config = dict(
    rope_base=10000.0,
    tie_embeddings=False,
    parallel_block=False,
    init_std_o=0.0,
    lr_mult_qkv=0.4,
    schedule='wsd',
    decay_shape='linear',
    final_lr_fraction=0.05,
    steps=6887,
)
MLP neurons of a small language model. Each row is named by its layer, matrix (down: output weights) and neuron, and shows model dimensions 32-127. Each number is 500 + 40 x the weight over its row's rms, rounded and kept within 0 to 999. Numbers have three digits each. A neuron's up and down rows have the sign that makes its largest values positive.
After each neuron's rows, "fires before" lists the tokens most often just after its 100 highest values on Wikipedia text that the model never trained on.

L7.down1222:517550463515521445513495473505525436455450499564525576433560501544440459509541483524542457535489538537519459471494467519476537468542580568564549473538503550551547466480464521511457609494558521484459557479450546466556527506528494497477571509583483506420475464564484449507492454532432513543
fires before: " |", " |\n", ":", " ("

L7.down492:591525460475491533488539512424576573525473500492472454500448545450500547446487512505468505443521423507515463506446501413478491445488468548509465559519489478441534480503523514553493533472507474547540495556436481415461458542563475521478480532479538563484497521527421441489496490468516536468
fires before: " ", ":"

L2.down310:520543514533476598570448520534504449502476584461466500527472483505511507508477463468507490442454459449518509447460528475522470416459480439454509447514561506497523486494459562481413503456450532530477493519477515488536514539494506449488510441529489507450531487387468498526492533512463417560
fires before: " ", " |", " to", "s", "rian", "l"

L7.down420:532491462502515524487495531550509498556482510534524441446510496452438474508468523511532509437422521463487421482484507425487439537535574425483513538496475399495567409442481498494474484548531484469500541495429458570465467511456449504509567544481437504445482505519499507515527488507530481503
fires before: " by", ":", "ed", " with", " in", " to"

L7.down1101:507506491480485467487514480490513488579470554517518520522490514499490483483563517432538531520507566566396506502482545506487452372539647564502572510489499487496567481507527480484503474516494485569536561516548495527567493527511585482545471530591490473502484513547489492569458482502514571508
fires before: " to", " in", " by", " on", " for", ","

L7.down291:538493505492483495529540501539453487563531516490562551511560461544462506506458528440504541516410530511496475521471470497475435521469514487482505483493557483501486501539501515499500522515494450466471454469489484523411498470498535567410495492534486520422467551497470494535551428469529545523
fires before: " He", " In", " The", " After", " It"

L5.down6:598498517509519492486490527441479516486533468533488544459522481560509529565512459423453441477492497519525481486543527541511492523448503498483566447556496528502431499554621474487489457584528528570486435556450548491489497407488514504475497547516587490491462535496539439488496491518524516511
fires before: " ", "ate", " (", "r", "ated", "ary"

L7.down731:492518432508424526511486488537531509502464421627470560527483444539506533496497509474562451480469528469506528540487527490520461485551653498500507507443520424522462482550499447503477518559464545484474575542461459497483550499510560464461553517518506495425492514485526455426509546494447501457
fires before: " ", ",", " of"

L7.down1297:508551387458459438496514502552477518502494548451540507493509460529450460615504494512533487420428550523516470527540459464540512493487536513500469462504518509477490503438509537467456493523523486464456436474492499532537490519477512453506507459473468484446536518474454463509489460536491452404
fires before: " of", ":", " and", " ", "\n", " ("

L7.down197:509557462517498494512554533464511469583484409534533468490473506577490473480533445446522461455523442498454513559521470530497543469499500453453505551534554498573499497461536434555493504526476511488525556531512428478500497571472485492518462553545489393549472513457532431484439440486544518499
fires before: " ", " |"

L7.down851:482498554474522469471463515492553449528499517477480448482447528514481587433597480499500461554425536440495515526559517426485499492514528462567520466517499458457508486537515473437520508524476494512468518461500512540530546525468482515481483453451527510474551502457463498528526495486566522546
fires before: ".", " War", ",", " of", "th"

L7.down49:504511501467477534465496452557485506486404440463531531549475520549470503556374491470474524546447591556510554488446473503496501505487557509586474555460523519467488522510499534598562505507518532461476484452535410539490559489502531510468553519525473473460514469561473527480445489478497451490
fires before: " ", " ."

L7.down727:488548534526518526508493577464539517529534547484558530575464499515435436512520501419539442441433537412517469505529544488450481436458526502471578451470447421554566423532467477456459519493456532514570511446514493513504533511523452582408529544524499560503518494472523482469519515470522476527
fires before: " He", " In", " After", " From", " The"

L2.down864:501515508482481533500514546485477448542475446489578467521509595551543535500426465450472485574515521531496493515467498471467499469502520389514486508486566479452494482533493448469516460476534565521447533557512463546525488443496417551560453537491474507596419494536471540478524520488499438418
fires before: " ", ","

L2.down1257:445459552518549442507496526443613526514480422458511489480465499459555592493541416540487505533441556574512495547520525496465470471534508435504476517441530554456457479493518590491523427457469529525488511454503534512598468546458517486562482509501486455577461491531462475514546473469528475493
fires before: " |", ",", " is", ".", "fore", " were"

L2.down1510:527499502394558482476488533454462436509552476547561503571507449463426527511540477441513432439449510487550478510524536518444466530467592541505482494512499529499523453522425458566459489480561444496489557515455480537500522562483515550536514546422544430541538522535500434514594451498475521443
fires before: " ", "al", "als", "ric", "ions", "ron"

L2.down1410:455450565424488418540507421481519545420447489537517504496517512529430486508518489472485535459461510560484456428457466518565511524533488472425533437518518495484511487482480486448473474531422544508463488473460440540497523524509453478499476518453490498496511497527510531442528525498446436494
fires before: "ia", "\n", ":", " of", " |\n", " |"

L2.down756:486534533504490476559502423430498481382551530455524529523555438392542476532501492509521551496494511482596538432508475454490510534534542532498536505546525400500503517542494507513453491489428454455477583498452552530550506537543539474516484458528456525424531534425538518508584498511557468523
fires before: " |", " |\n", "%", "″", ";", "°N"

L7.down397:495433529441546430567487579487523495506540496449511544544495496452511456520514489422505533443495487537560491480606442508459509482509422434486472472516482447506551532526473541493405448501515493466477562483517547456473511509536462468484461627450506557558501531523589526519465421546526526449
fires before: " a", ":", " an", "1", " the", " of"

L5.down954:549406490434433498549516547494477568480525454513456493430582492567509473437471419534514513444443523513478452484472489413505531405524469533545428545510403496506439477493520527552495497455487494482460543471458533425553510521549505504476517466522445450489544562454494532495498456500498561490
fires before: " ", ":", " |", " (", " –", " in"

L5.down561:521470539500526520470512431498485482476452434454470478454524486451492488493487472472457564489534454484501428482494466491501473492479509500461486545542462551545550513519523499532552539513535490509527477527541494451476452499506529448512479545457450561551512494506558463440522476508522523502
fires before: " a", " an", "ae", "ey"